{
  "num_hidden_layers": 21,
  "init_std_up": 0.032,
  "beta1": 0.9,
  "lr_head": 0.00479
}
MLP neurons of a small language model. Each row is named by its layer, matrix (up: input weights) and neuron, and shows model dimensions 48-175. Each number is 50 + 12 x the weight over its row's rms, rounded and kept within 0 to 99.
Before each neuron's rows, "fires in" lists the words (lower case) most often at its 100 highest values on Wikipedia text that the model never trained on.

fires in: "football", "records", "radio", "record"
L2.up626:59 53 51 73 69 52 49 46 53 38 48 69 33 50 40 40 41 76 45 28 49 51 58 43 39 33 69 35 64 60 40 43 41 62 41 31 61 46 45 69 22 62 44 27 53 65 42 42 62 41 49 46 66 52 46 67 47 52 41 60 55 53 55 39 52 34 31 67 52 28 55 63 67 51 38 47 61 38 66 51 48 62 32 37 51 63 61 57 55 50 52 39 63 70 51 40 27 64 35 48 47 55 43 39 48 17 67 69 54 62 40 32 49 58 51 52 53 56 44 61 41 54 46 28 43 69 49 62

fires in: "there", "aircraft", "same", "letters", "trained"
L8.up462:35 58 40 58 46 59 49 40 60 50 32 48 32 38 41 56 53 19 62 28 52 52 46 54 44 21 72 44 35 59 47 48 34 43 46 52 53 47 30 44 54 50 54 62 31 65 33 48 53 49 48 35 50 63 45 55 59 60 43 47 44 47 48 48 53 55 31 80 47 20 38 49 31 39 57 51 32 38 52 56 43 49 60 53 45 48 36 55 40 49 39 37 49 60 60 55 76 50 61 40 68 56 45 45 66 54 50 81 49 69 42 47 79 62 44 33 42 50 63 56 57 48 51 41 26 55 54 72

fires in: "it", "set", "full", "living", "vessels", "possession"
L7.up573:35 54 52 45 66 51 29 38 40 65 39 56 36 41 34 55 50 54 61 48 33 49 58 47 52 40 53 35 53 69 47 46 71 38 57 44 61 51 69 72 46 56 23 45 57 54 58 29 60 42 28 53 54 73 66 56 50 65 64 50 51 44 36 27 47 58 57 44 49 49 44 41 57 64 61 74 35 22 39 58 58 66 45 50 48 46 48 34 44 75 45 53 52 58 52 48 46 67 31 41 52 29 57 53 42 38 35 57 48 69 17 39 29 57 31 44 52 49 82 42 51 57 38 44 60 69 29 64

fires in: "of", "ce", "augustus"
L9.up156:57 53 53 37 60 54 43 32 55 36 67 54 55 41 52 49 50 63 66 51 53 35 39 50 48 50 52 43 66 68 65 38 32 58 33 68 60 54 52 41 38 58 56 61 24 48 60 44 46 80 45 53 39 47 56 53 82 63 48 63 67 31 57 33 51 35 52 47 65 41 37 47 44 21 67 56 48 53 53 42 28 71 47 54 45 66 50 47 46 46 74 65 55 42 43 55 57 56 45 62 49 59 61 32 56 63 35 74 58 39 67 33 55 53 46 54 63 69 42 40 36 52 38 25 35 37 62 66

fires in: "records", "s", "0", "record", "episode", "new"
L5.up531:50 46 39 50 57 34 58 49 36 48 64 46 44 41 59 55 39 77 42 58 33 63 38 58 36 44 33 50 75 52 63 50 53 66 65 64 40 39 46 42 55 49 39 54 58 29 59 53 46 54 41 67 64 37 67 53 62 47 41 34 61 64 58 75 51 61 33 56 61 57 39 47 37 39 53 27 51 52 58 47 62 70 60 40 63 51 47 48 35 75 37 49 38 37 55 37 75 42 55 61 36 32 61 34 63 47 60 49 57 34 35 32 42 49 60 35 66 32 45 54 73 36 33 68 43 41 74 38

fires in: "july", "december", "march", "april", "october", "june"
L6.up377:49 73 50 41 53 55 34 45 48 59 55 36 44 53 46 44 41 54 21 42 44 36 54 57 51 44 44 43 54 63 53 40 49 55 42 49 77 45 44 49 65 59 36 42 44 46 39 54 46 65 52 35 54 13 51 49 50 43 35 31 68 60 74 55 53 53 31 36 54 67 54 09 44 37 41 45 57 69 60 48 33 74 48 59 61 52 48 65 26 40 55 54 34 49 37 42 57 52 66 69 33 55 42 33 60 56 77 43 47 44 35 59 62 51 42 54 57 29 59 62 31 43 52 59 46 69 59 55

fires in: "s", "squadron", "square"
L2.up280:74 53 48 40 45 41 71 61 60 56 37 43 40 50 70 49 32 64 22 55 39 48 52 52 60 39 41 33 57 47 75 63 41 34 57 33 34 55 43 50 67 51 49 51 44 47 65 44 51 61 45 45 57 42 59 51 47 49 46 33 66 73 42 54 62 71 50 43 30 64 43 45 56 61 35 46 38 49 47 57 52 36 70 35 46 52 54 56 50 62 61 65 36 55 65 39 72 51 40 54 40 38 37 50 52 44 35 33 72 42 60 51 59 33 56 23 56 55 32 52 61 57 48 67 70 40 61 67

fires in: "up", "time", "bring", "down", "upper"
L8.up669:38 44 47 46 23 22 96 41 53 64 38 46 48 55 58 64 39 40 57 36 60 43 63 52 48 48 56 61 40 70 62 35 25 72 59 58 55 50 18 52 44 47 51 52 53 32 69 47 60 48 60 65 56 54 65 39 42 49 51 45 44 47 55 36 65 59 85 60 58 71 35 74 56 55 46 50 37 53 49 46 41 53 38 43 59 44 47 39 60 49 39 68 52 45 45 65 69 57 50 31 72 21 38 61 48 49 41 49 52 33 44 61 52 28 42 45 66 29 73 40 40 55 51 62 42 56 44 47

fires in: "ft", "last", "royal", "contract", "alternative", "first"
L2.up161:46 52 56 40 47 49 30 33 31 28 29 54 55 54 46 33 70 65 35 49 40 59 46 26 50 53 48 37 63 55 54 55 40 40 54 46 49 30 53 70 39 50 52 38 60 40 53 52 47 42 29 55 50 44 43 57 30 50 60 46 33 42 55 62 54 52 37 66 54 27 51 46 59 57 59 45 52 39 36 42 52 43 39 38 63 59 63 46 21 46 53 44 38 62 57 61 45 33 40 38 24 59 39 60 67 64 63 67 27 55 72 54 49 74 41 20 79 49 50 61 63 57 35 53 52 69 53 82

fires in: "or", "royal", "they"
L5.up4:46 53 50 55 57 65 32 64 53 62 52 53 63 72 49 22 63 55 60 38 48 50 40 45 41 40 53 51 47 26 43 40 52 67 52 43 68 45 55 46 44 52 77 51 32 60 56 62 54 40 45 60 58 49 32 33 55 65 54 41 32 37 44 43 46 61 46 57 58 40 63 58 47 75 48 60 73 43 70 65 56 37 56 39 26 28 44 65 36 51 63 55 52 39 42 56 55 39 37 67 63 47 64 34 47 49 34 43 49 60 63 71 75 39 31 54 56 64 69 48 52 76 69 42 47 53 13 33

fires in: "this", "2015", "championships", "2011", "2010", "00"
L6.up323:59 39 19 42 36 46 67 46 54 32 53 23 56 54 53 44 45 59 25 51 46 62 55 75 59 77 37 69 59 41 45 45 55 38 50 46 74 32 66 38 58 41 65 51 43 58 62 54 40 60 37 54 64 36 53 59 45 48 48 53 51 56 42 60 48 42 38 66 44 49 75 44 54 56 51 43 50 47 47 45 43 56 60 50 56 49 47 40 72 39 66 55 52 55 51 53 62 37 63 38 81 56 64 53 50 33 38 51 59 29 61 23 52 49 49 37 50 66 51 61 62 60 32 49 48 50 50 28

fires in: "last", "score", "age", "more", "ft", "change"
L2.up21:62 43 38 29 54 44 36 41 14 39 32 66 55 55 50 30 69 56 73 56 38 63 41 11 48 54 23 43 54 54 52 53 72 45 54 51 28 45 49 44 39 41 43 32 33 46 50 44 52 53 37 68 46 62 47 39 41 59 52 45 40 58 64 55 39 60 30 55 56 35 66 61 50 66 71 64 43 51 36 42 46 58 34 34 59 38 67 32 59 28 25 50 28 56 45 47 37 37 46 63 40 60 40 30 40 67 49 66 35 42 75 73 43 62 51 60 45 59 63 43 63 51 48 46 52 50 44 67

fires in: "public", "manager", "radio", "football", "government", "purpose"
L2.up620:75 30 42 52 81 45 69 58 50 63 52 48 50 39 64 58 43 39 51 39 54 58 54 70 43 39 53 39 43 51 29 37 50 56 49 34 57 63 38 13 53 53 08 41 49 53 23 69 43 50 32 37 63 53 52 42 54 33 31 63 54 54 26 58 55 39 44 58 56 40 45 75 51 34 64 38 48 44 59 65 48 54 39 40 48 38 40 54 43 58 53 46 67 48 58 62 56 57 36 53 79 46 57 31 55 39 28 38 64 38 33 52 34 61 51 53 64 43 53 52 49 58 42 50 59 68 49 48

fires in: "records", "football", "squadron", "record", "field", "launched"
L2.up156:65 53 39 58 57 22 47 69 67 56 64 53 41 44 65 44 54 52 28 35 20 51 58 56 59 33 57 25 51 39 55 51 35 39 67 37 57 53 41 35 38 58 47 33 45 56 46 52 47 45 56 32 55 35 55 65 38 57 48 38 66 69 48 40 75 70 36 43 43 46 59 56 64 48 40 46 56 28 62 56 46 54 45 37 73 62 53 65 54 53 57 42 41 40 58 30 51 63 47 50 48 41 47 45 57 43 63 35 63 62 53 54 52 44 50 52 53 67 31 56 46 41 57 42 59 57 48 65

fires in: "35", "34", "no", "increased", "increase", "results"
L6.up590:47 49 75 38 48 60 45 43 36 37 55 37 53 56 57 54 39 61 32 55 46 73 33 42 61 51 70 46 63 31 54 41 51 64 60 59 65 45 45 62 47 50 38 65 45 55 55 39 79 54 52 33 40 60 71 56 27 49 62 56 38 48 24 54 62 42 31 63 56 57 60 57 61 65 49 38 56 56 53 59 49 51 64 49 56 34 30 39 67 49 36 49 54 69 68 26 56 49 31 59 75 49 39 57 55 47 57 35 62 32 62 40 31 56 67 59 56 55 48 47 58 47 37 55 41 62 21 28

fires in: "up", "greater", "retired", "uprising", "later", "ever"
L8.up264:44 46 63 48 46 34 65 42 69 44 54 53 38 47 65 53 53 37 48 44 39 40 63 57 43 22 60 39 43 67 37 40 35 64 47 51 34 31 32 36 50 57 71 62 39 56 46 45 61 40 49 54 44 64 65 58 37 37 62 48 60 52 40 55 36 53 44 50 49 78 38 55 39 40 36 56 47 42 47 68 49 64 39 27 48 52 39 54 56 49 45 66 63 45 28 63 59 52 51 28 68 54 54 76 55 50 57 49 62 41 45 47 48 25 29 43 48 31 65 30 21 59 58 56 52 71 40 55

fires in: "on", "as", "at", "if", "online", "only"
L12.up436:30 54 37 63 44 48 45 26 52 36 75 55 39 52 51 37 49 69 41 64 47 62 58 50 47 35 40 71 39 40 46 58 41 67 39 47 60 67 76 59 55 37 34 39 62 70 80 13 62 61 70 32 65 43 48 58 71 25 68 41 73 49 52 65 59 45 46 58 62 58 51 35 65 40 37 38 55 42 34 54 63 44 48 53 36 61 51 49 64 56 56 57 37 49 77 49 43 47 39 45 56 67 53 51 52 44 50 53 28 42 64 41 40 51 61 62 39 56 32 36 43 51 56 46 53 64 59 67

fires in: "april", "july", "may", "second", "critical"
L6.up146:51 64 41 69 44 49 34 66 25 60 57 38 58 47 40 70 58 49 55 62 58 35 52 51 43 61 66 69 54 42 59 56 42 48 43 41 52 45 48 36 77 50 26 55 42 54 86 59 32 66 38 53 41 11 61 31 58 52 29 37 65 47 49 52 46 49 56 64 51 42 33 41 55 42 43 33 41 54 56 60 38 56 55 62 52 49 39 45 56 47 57 42 22 36 37 51 39 38 52 49 40 54 42 56 29 43 56 28 51 82 45 69 49 24 54 47 52 52 29 53 46 31 63 55 52 60 55 54

fires in: "medal", "2021", "2024", "2022", "2025"
L8.up423:53 52 51 52 72 41 34 68 56 66 24 45 73 49 45 51 62 61 44 62 58 53 49 67 36 68 43 67 54 57 29 69 43 49 47 78 45 62 54 51 42 53 58 65 52 55 45 34 60 62 51 50 37 35 65 46 44 50 49 36 35 77 48 37 51 18 54 44 62 36 56 56 49 49 47 28 70 46 54 44 61 53 57 58 45 54 42 60 69 60 37 52 42 75 47 69 61 33 59 52 35 65 60 56 55 71 43 54 61 68 54 58 44 52 56 64 56 51 48 60 44 69 53 59 40 67 69 67

fires in: "of", "made"
L13.up634:46 59 70 42 57 62 34 30 52 66 43 50 64 53 52 36 50 59 24 56 44 54 54 34 53 51 59 52 51 52 73 41 47 43 40 48 51 56 58 42 49 50 31 38 69 56 39 10 45 40 45 28 63 31 42 65 51 53 33 44 43 43 64 30 65 25 43 31 37 58 43 52 38 42 49 43 33 57 47 50 59 55 54 34 74 54 48 55 64 39 83 42 52 48 45 56 41 19 38 61 51 44 63 51 47 51 56 54 55 62 44 36 62 47 47 44 59 47 43 32 52 53 52 30 44 41 72 37

fires in: "had", "has", "pos", "bass", "pancrase"
L6.up167:65 61 42 72 50 44 55 65 57 62 68 50 43 60 55 38 60 46 53 53 52 35 53 30 60 61 31 43 61 64 56 46 63 58 58 62 36 43 49 33 45 53 53 55 45 44 44 46 52 45 61 53 59 66 42 35 45 27 43 38 46 70 51 43 55 51 49 50 56 76 50 43 38 42 52 46 28 68 50 47 65 43 58 52 40 52 65 23 46 40 49 40 61 56 39 29 25 46 60 41 24 32 26 39 63 48 40 61 71 61 47 69 37 34 66 52 44 38 67 62 51 41 64 61 63 52 67 44

fires in: "suzuki", "july", "infrastructure"
L6.up403:32 61 72 63 59 42 39 25 47 56 37 42 54 20 51 49 35 39 49 53 50 34 31 50 38 31 54 41 35 33 51 34 33 38 64 57 44 50 43 44 44 51 54 36 57 49 60 64 21 59 57 49 55 46 55 53 46 42 47 53 71 48 56 43 51 44 53 65 61 39 50 58 51 42 46 59 59 38 65 61 39 32 63 60 56 60 57 60 12 61 61 49 39 25 52 56 56 46 48 48 39 45 33 44 62 57 53 45 62 45 59 39 43 48 55 51 38 25 51 46 41 59 38 66 38 37 60 65

fires in: "united", "little", "species", "of"
L10.up459:61 63 69 56 12 62 36 41 66 71 69 46 71 62 52 58 52 41 49 54 71 52 49 34 34 40 50 57 49 70 26 28 60 48 44 73 54 36 47 41 57 55 42 28 39 19 59 33 44 58 69 54 34 44 45 57 52 49 58 41 66 59 51 57 41 45 66 77 46 69 39 38 57 30 48 51 52 56 50 31 37 65 48 62 54 63 43 46 40 54 64 54 37 51 49 63 35 57 31 43 39 53 51 62 43 48 34 55 70 50 47 53 59 63 48 39 55 55 54 44 69 49 37 29 39 55 40 49

fires in: "years", "may", "act", "2022", "2021"
L2.up434:47 53 52 43 51 75 29 28 38 40 49 60 49 53 59 71 55 56 40 57 80 56 32 62 44 54 47 75 51 64 52 62 53 54 46 50 53 47 43 42 36 31 42 47 75 42 34 30 52 57 42 70 29 74 56 57 19 53 50 52 57 52 56 70 52 28 40 39 62 38 25 39 31 62 55 39 31 58 60 54 54 65 51 65 60 39 54 38 44 45 70 51 31 52 61 63 58 42 49 53 38 42 67 37 36 61 50 58 60 50 53 62 59 46 52 39 34 48 29 71 75 69 30 52 53 47 49 48

fires in: "from", "of", "upon"
L6.up515:34 48 57 72 61 60 58 46 44 28 38 54 48 34 54 43 55 50 67 44 47 74 61 84 29 48 47 58 40 36 32 39 59 51 40 52 62 62 48 37 42 55 46 72 67 39 63 43 70 40 71 51 47 31 45 36 44 36 33 41 51 46 36 43 39 47 55 59 47 58 49 20 60 38 56 52 54 34 72 53 28 69 66 35 44 29 54 66 66 51 48 61 56 52 79 29 54 55 33 58 55 38 52 57 40 39 42 39 66 48 52 22 38 45 51 45 53 53 64 44 76 52 51 34 52 46 49 50

fires in: "actress", "her", "t", "episode", "congress", "code"
L2.up172:48 61 37 59 46 41 57 41 57 30 31 53 46 38 50 44 63 61 64 75 55 36 42 53 40 87 26 38 45 57 56 50 29 50 40 71 28 36 60 44 61 49 53 50 22 69 60 51 57 41 45 48 35 51 47 49 64 63 36 45 52 53 36 75 37 55 45 47 48 34 67 43 39 49 52 55 44 61 33 56 42 50 33 69 46 47 45 28 41 36 34 48 42 48 52 73 36 35 51 66 48 47 40 77 24 62 73 51 52 57 77 47 50 76 31 52 50 65 74 50 42 53 45 58 51 46 41 56

fires in: "in", "successful", "via", "central", "former", "regular"
L2.up727:45 55 54 61 36 43 37 56 47 44 21 38 35 62 47 60 54 57 41 40 35 58 53 37 52 58 43 53 35 49 50 62 49 34 37 33 57 55 75 52 46 56 44 52 47 53 54 33 46 56 49 64 65 31 41 34 58 28 39 26 54 42 57 53 54 38 44 51 45 43 38 35 37 60 44 46 55 47 50 60 51 43 45 32 36 33 38 37 42 67 65 61 24 57 48 53 34 53 39 28 35 61 32 52 75 50 48 38 41 52 66 26 50 53 35 23 54 68 59 40 57 48 48 48 55 61 64 67

fires in: "of", "represented"
L5.up497:48 46 46 45 45 50 43 68 65 54 83 41 44 52 45 15 53 47 62 51 53 64 52 63 66 45 42 44 39 50 32 45 57 48 54 46 33 34 61 33 50 48 83 58 60 65 54 64 58 44 44 45 65 42 43 37 42 62 43 41 46 53 33 53 36 41 49 88 61 66 46 58 51 58 77 49 49 40 34 63 39 46 53 23 62 28 73 44 40 43 76 49 51 51 52 48 56 62 59 59 64 35 62 53 41 47 52 42 37 41 58 64 34 34 38 43 45 33 52 31 47 50 59 53 61 39 47 61

fires in: "an", "first", "middle", "until"
L2.up102:40 70 53 41 28 47 28 43 64 48 56 46 71 54 49 63 60 61 60 43 31 78 54 57 63 40 40 75 41 51 50 39 73 33 53 62 52 54 51 42 44 30 21 65 69 79 48 22 55 45 62 70 34 30 34 55 54 48 47 26 58 37 64 46 53 34 40 46 49 47 42 38 41 56 52 40 44 47 47 63 47 72 46 50 55 42 40 47 40 42 68 48 39 35 51 57 53 46 61 55 15 39 47 32 50 52 42 27 36 37 57 37 73 57 49 67 52 55 45 40 71 54 72 52 52 24 40 53

fires in: "of", "youth", "place", "match"
L9.up528:42 56 61 61 51 37 46 46 48 43 55 45 42 73 57 40 52 51 47 59 53 63 46 39 48 52 70 64 46 50 47 44 42 53 42 46 40 44 84 29 30 50 35 52 57 67 41 54 32 31 65 54 69 37 54 45 68 43 50 58 57 70 62 46 68 14 43 61 78 59 57 42 70 35 61 45 41 54 55 41 45 51 46 56 38 37 26 47 42 55 66 44 37 83 58 32 38 50 28 70 46 61 55 51 41 64 53 61 49 55 35 41 51 37 47 56 74 45 47 50 34 60 26 64 47 34 53 37

fires in: "it", "she", "deficit"
L7.up664:50 49 42 44 78 47 67 31 40 43 43 46 46 53 46 59 59 54 34 50 43 61 39 39 27 63 52 57 40 50 55 49 65 47 83 50 61 58 49 65 51 39 09 44 51 39 50 53 54 41 49 66 25 38 52 56 53 55 36 44 57 42 65 53 54 55 40 48 52 34 60 57 64 55 71 46 48 50 53 57 64 53 45 31 49 36 55 39 52 34 82 49 28 46 61 23 30 55 48 40 63 48 45 34 53 58 61 42 39 45 47 55 36 57 43 36 54 51 58 57 51 60 43 46 32 61 37 52

fires in: "he", "event", "events", "reviews", "review", "debt"
L6.up596:37 57 49 51 47 47 54 64 54 49 76 54 57 60 70 41 61 64 33 27 66 35 56 63 51 63 28 49 43 50 29 51 37 72 62 49 44 61 40 34 48 35 61 38 48 39 41 37 49 54 66 56 51 58 57 35 49 29 32 40 64 62 49 43 55 53 58 58 44 65 61 30 43 36 67 53 32 77 59 54 54 55 60 46 30 57 54 54 36 57 56 44 62 56 48 44 50 49 61 35 50 38 35 35 64 42 52 59 70 53 40 57 36 55 50 40 38 63 53 49 37 45 57 47 61 59 67 54

fires in: "other", "up", "others"
L8.up87:47 42 41 47 41 57 99 50 64 36 37 62 45 47 61 82 54 36 55 40 33 48 56 63 58 42 43 50 37 56 52 36 33 54 49 46 55 71 38 51 52 45 77 45 41 29 58 22 59 49 48 60 45 59 56 52 45 51 43 51 49 62 47 30 58 56 77 52 49 61 37 57 46 46 39 63 27 54 44 55 47 56 41 38 64 45 36 55 57 57 26 54 43 42 48 68 59 49 62 36 65 38 47 69 50 47 49 56 61 53 39 51 57 35 42 51 61 27 74 40 44 57 35 57 40 59 25 53

fires in: "episode", "isbn", "code", "de", "electric", "especially"
L2.up398:33 64 53 54 50 60 27 44 60 41 57 65 64 59 54 29 67 74 55 57 68 35 53 48 17 68 55 60 59 61 53 47 60 43 21 59 46 65 58 62 44 40 52 45 55 55 53 48 37 46 50 79 20 56 64 45 37 54 41 58 49 48 61 45 42 43 44 47 58 43 65 53 49 56 50 48 59 70 53 59 52 62 39 71 54 38 63 34 69 45 35 48 81 50 45 32 32 42 55 48 30 64 56 30 42 57 68 73 48 41 65 73 50 42 48 62 27 45 52 43 63 64 45 37 43 33 43 55

fires in: "after", "under", "before"
L2.up463:39 60 35 50 38 36 60 64 58 47 44 41 61 48 56 54 37 24 50 56 31 54 43 63 83 66 35 76 35 43 60 47 54 47 50 51 58 32 42 43 64 53 69 54 47 59 57 50 59 56 63 30 41 23 40 65 54 40 68 45 67 48 74 37 40 59 53 44 29 64 57 44 22 52 45 68 61 67 48 56 37 42 63 50 39 61 34 63 60 53 58 55 63 33 51 68 41 63 56 41 44 42 53 58 25 58 42 25 69 57 52 46 57 48 43 42 52 56 59 28 36 45 78 51 61 46 71 26

fires in: "school", "records", "0", "r", "2", "record"
L6.up31:45 49 39 52 47 38 45 60 43 57 38 44 54 62 59 62 46 38 49 20 55 63 53 34 89 54 48 51 70 38 49 54 68 73 44 34 65 57 59 56 53 36 41 64 49 58 58 63 67 50 60 45 63 50 67 46 35 49 57 47 31 51 24 45 49 51 53 50 41 77 67 47 44 55 40 34 32 44 57 23 63 57 35 60 63 32 46 51 91 56 30 56 67 57 61 46 47 47 37 65 61 60 38 41 54 46 47 46 49 57 33 72 52 44 55 36 42 72 59 63 70 34 41 43 67 53 52 55

fires in: "100", "2020", "a", "episode", "2010", "leaders"
L6.up706:55 67 48 56 69 33 53 64 47 35 70 55 40 36 50 56 64 44 50 43 52 44 63 53 49 66 21 74 48 53 46 31 68 76 54 48 45 41 36 30 40 52 41 57 51 47 46 43 60 44 59 54 59 37 36 27 50 31 30 43 60 75 39 34 54 44 55 40 51 64 40 37 51 34 60 61 25 66 40 43 58 62 54 40 57 39 50 64 55 47 66 52 40 48 51 33 24 48 48 50 55 40 47 47 47 58 59 57 56 52 23 44 35 44 44 80 45 70 69 48 61 64 50 33 69 47 61 40

fires in: "november", "july", "june"
L2.up189:72 20 41 62 44 53 64 41 76 50 49 30 57 50 37 50 55 57 52 55 38 57 61 61 61 23 71 48 39 51 43 54 46 52 45 54 41 39 30 54 61 48 54 49 57 57 47 52 65 60 54 40 54 25 31 39 20 68 40 55 46 47 52 78 52 45 43 52 48 61 69 48 45 62 73 47 48 58 56 59 39 28 54 60 54 56 58 67 31 40 35 39 68 43 18 50 39 46 61 54 41 39 75 42 58 56 56 31 45 53 52 70 63 49 50 57 65 61 52 52 39 47 69 57 33 41 66 52

fires in: "of", "and", "reviews", "no"
L13.up268:40 58 37 31 41 37 40 33 57 53 49 40 51 33 37 54 56 61 44 61 50 45 43 66 56 47 50 45 66 46 49 56 48 56 52 62 30 64 45 53 67 66 38 57 70 74 63 53 45 48 40 66 38 57 47 54 69 43 53 57 56 66 43 34 43 46 40 33 38 51 34 41 49 71 44 37 52 69 50 54 56 49 23 66 34 40 39 48 62 48 59 38 26 44 56 58 49 54 65 53 80 43 69 53 59 51 36 53 50 53 45 61 72 39 36 48 69 55 58 57 44 46 40 61 59 31 29 61

fires in: "last", "star", "40", "10", "vengeance"
L2.up524:43 54 34 66 41 32 56 45 45 41 36 49 51 56 47 51 58 41 42 48 50 68 42 40 82 61 52 57 51 43 44 60 60 45 43 58 47 43 57 48 56 57 66 53 64 48 56 65 53 51 33 47 42 45 43 44 41 47 73 32 32 44 41 66 55 46 38 48 51 42 32 38 39 74 62 53 61 47 44 37 43 56 50 49 67 58 47 57 09 61 60 59 28 39 45 64 65 34 57 49 41 52 59 62 80 80 37 42 29 65 71 45 48 76 40 51 78 49 53 44 47 36 58 47 62 58 49 75

fires in: "2000", "they", "such", "2002", "2001", "and"
L5.up31:48 52 63 43 41 55 50 56 53 58 46 52 64 57 54 68 60 28 44 30 49 46 58 58 34 43 56 55 44 60 41 64 42 64 35 31 55 63 58 51 53 54 47 42 50 71 52 54 42 67 63 53 24 70 40 45 59 46 41 48 66 26 60 34 38 64 52 42 42 32 54 67 77 62 55 44 61 70 68 55 28 56 49 20 47 51 36 70 71 37 49 51 44 59 60 50 28 54 43 63 38 44 62 49 27 34 42 39 50 44 68 80 69 43 47 48 62 51 53 47 55 50 69 42 64 62 43 32

fires in: "records", "museum", "record", "finland", "doll"
L5.up430:62 38 48 45 48 48 44 45 25 42 53 43 52 40 45 55 49 46 43 70 51 35 59 56 58 53 45 47 64 57 46 59 41 52 43 76 45 42 49 48 71 41 48 38 74 28 51 49 31 70 68 54 75 42 62 74 54 34 55 49 58 45 70 70 29 57 62 44 66 49 28 38 47 38 48 44 38 67 19 44 48 55 58 60 59 67 45 59 61 46 56 51 39 42 52 54 47 65 45 57 32 52 40 69 60 54 60 62 63 48 51 25 40 38 54 41 58 50 64 67 70 56 42 55 63 28 62 41

fires in: "she", "at", "2", "reached", "22"
L5.up699:59 42 47 54 52 49 40 46 76 55 39 52 51 48 40 65 47 51 66 55 36 47 48 33 50 61 49 58 46 49 51 59 46 43 57 37 50 57 64 50 32 49 14 57 48 79 38 62 34 41 43 40 46 60 37 57 60 45 46 56 56 52 41 42 46 51 27 71 43 35 70 58 49 39 57 52 53 53 53 41 73 34 46 36 59 48 57 52 48 32 50 47 39 63 45 31 28 33 68 53 39 63 41 39 59 75 52 64 76 62 49 39 46 51 53 36 44 76 60 41 42 57 27 48 47 34 39 79

fires in: "him", "is", "was", "them", "it", "proclaimed"
L12.up477:52 46 48 60 36 54 38 57 53 40 38 30 51 55 46 52 59 30 38 63 39 57 60 40 47 52 44 67 51 31 35 50 48 55 74 68 50 50 51 52 41 73 40 41 50 46 56 37 52 62 39 47 28 45 21 69 60 53 65 15 38 62 51 45 57 69 55 32 40 62 43 64 59 50 49 57 57 42 51 56 35 48 68 57 19 32 36 55 50 39 40 51 63 70 45 42 51 51 56 46 51 69 60 65 52 31 43 48 24 68 54 72 53 37 44 67 62 54 60 36 42 51 67 57 51 40 58 58

fires in: "under", "via", "upon"
L2.up348:60 53 33 61 31 58 54 38 68 26 37 44 48 43 61 46 46 28 57 66 50 40 57 63 48 44 43 49 36 49 62 47 61 30 41 33 44 38 57 52 56 48 61 38 60 56 58 41 47 62 52 60 74 56 43 59 78 51 43 39 38 57 82 51 38 39 58 54 54 50 35 72 34 68 45 77 60 42 27 50 60 43 44 37 47 34 59 37 56 62 61 52 63 52 62 71 52 51 52 61 31 61 57 52 21 66 45 62 42 53 57 39 34 27 48 64 69 47 58 29 39 36 47 49 59 89 32 37

fires in: "of", "medal", "anoual"
L12.up475:65 59 39 58 34 43 51 41 60 55 53 56 53 46 48 60 60 54 56 53 41 62 53 29 57 52 48 58 39 46 51 63 30 46 45 61 48 33 50 29 60 53 34 60 47 65 67 59 40 69 42 47 68 53 39 05 64 71 26 45 46 74 86 44 49 61 45 40 48 41 50 42 58 48 46 54 14 50 60 40 70 73 51 40 28 45 45 46 56 58 43 28 55 65 49 59 65 32 19 42 61 28 46 39 30 48 55 55 32 68 48 40 56 57 39 58 42 33 41 34 36 76 44 37 60 61 45 54

fires in: "to", "reached", "taking", "17", "from"
L6.up730:32 68 61 42 56 38 33 57 15 22 53 60 44 47 53 46 55 49 55 44 43 57 48 48 38 51 87 52 51 59 40 65 47 57 74 55 54 52 29 49 41 46 69 53 50 48 48 38 62 46 43 24 68 40 53 75 48 58 44 43 68 61 42 37 61 51 60 48 45 30 36 34 45 47 58 50 41 52 42 47 44 68 41 46 36 50 47 55 44 57 40 58 57 52 47 60 13 47 40 48 35 54 58 50 63 53 64 59 37 42 42 47 22 59 51 68 62 44 37 51 62 36 75 44 54 23 58 43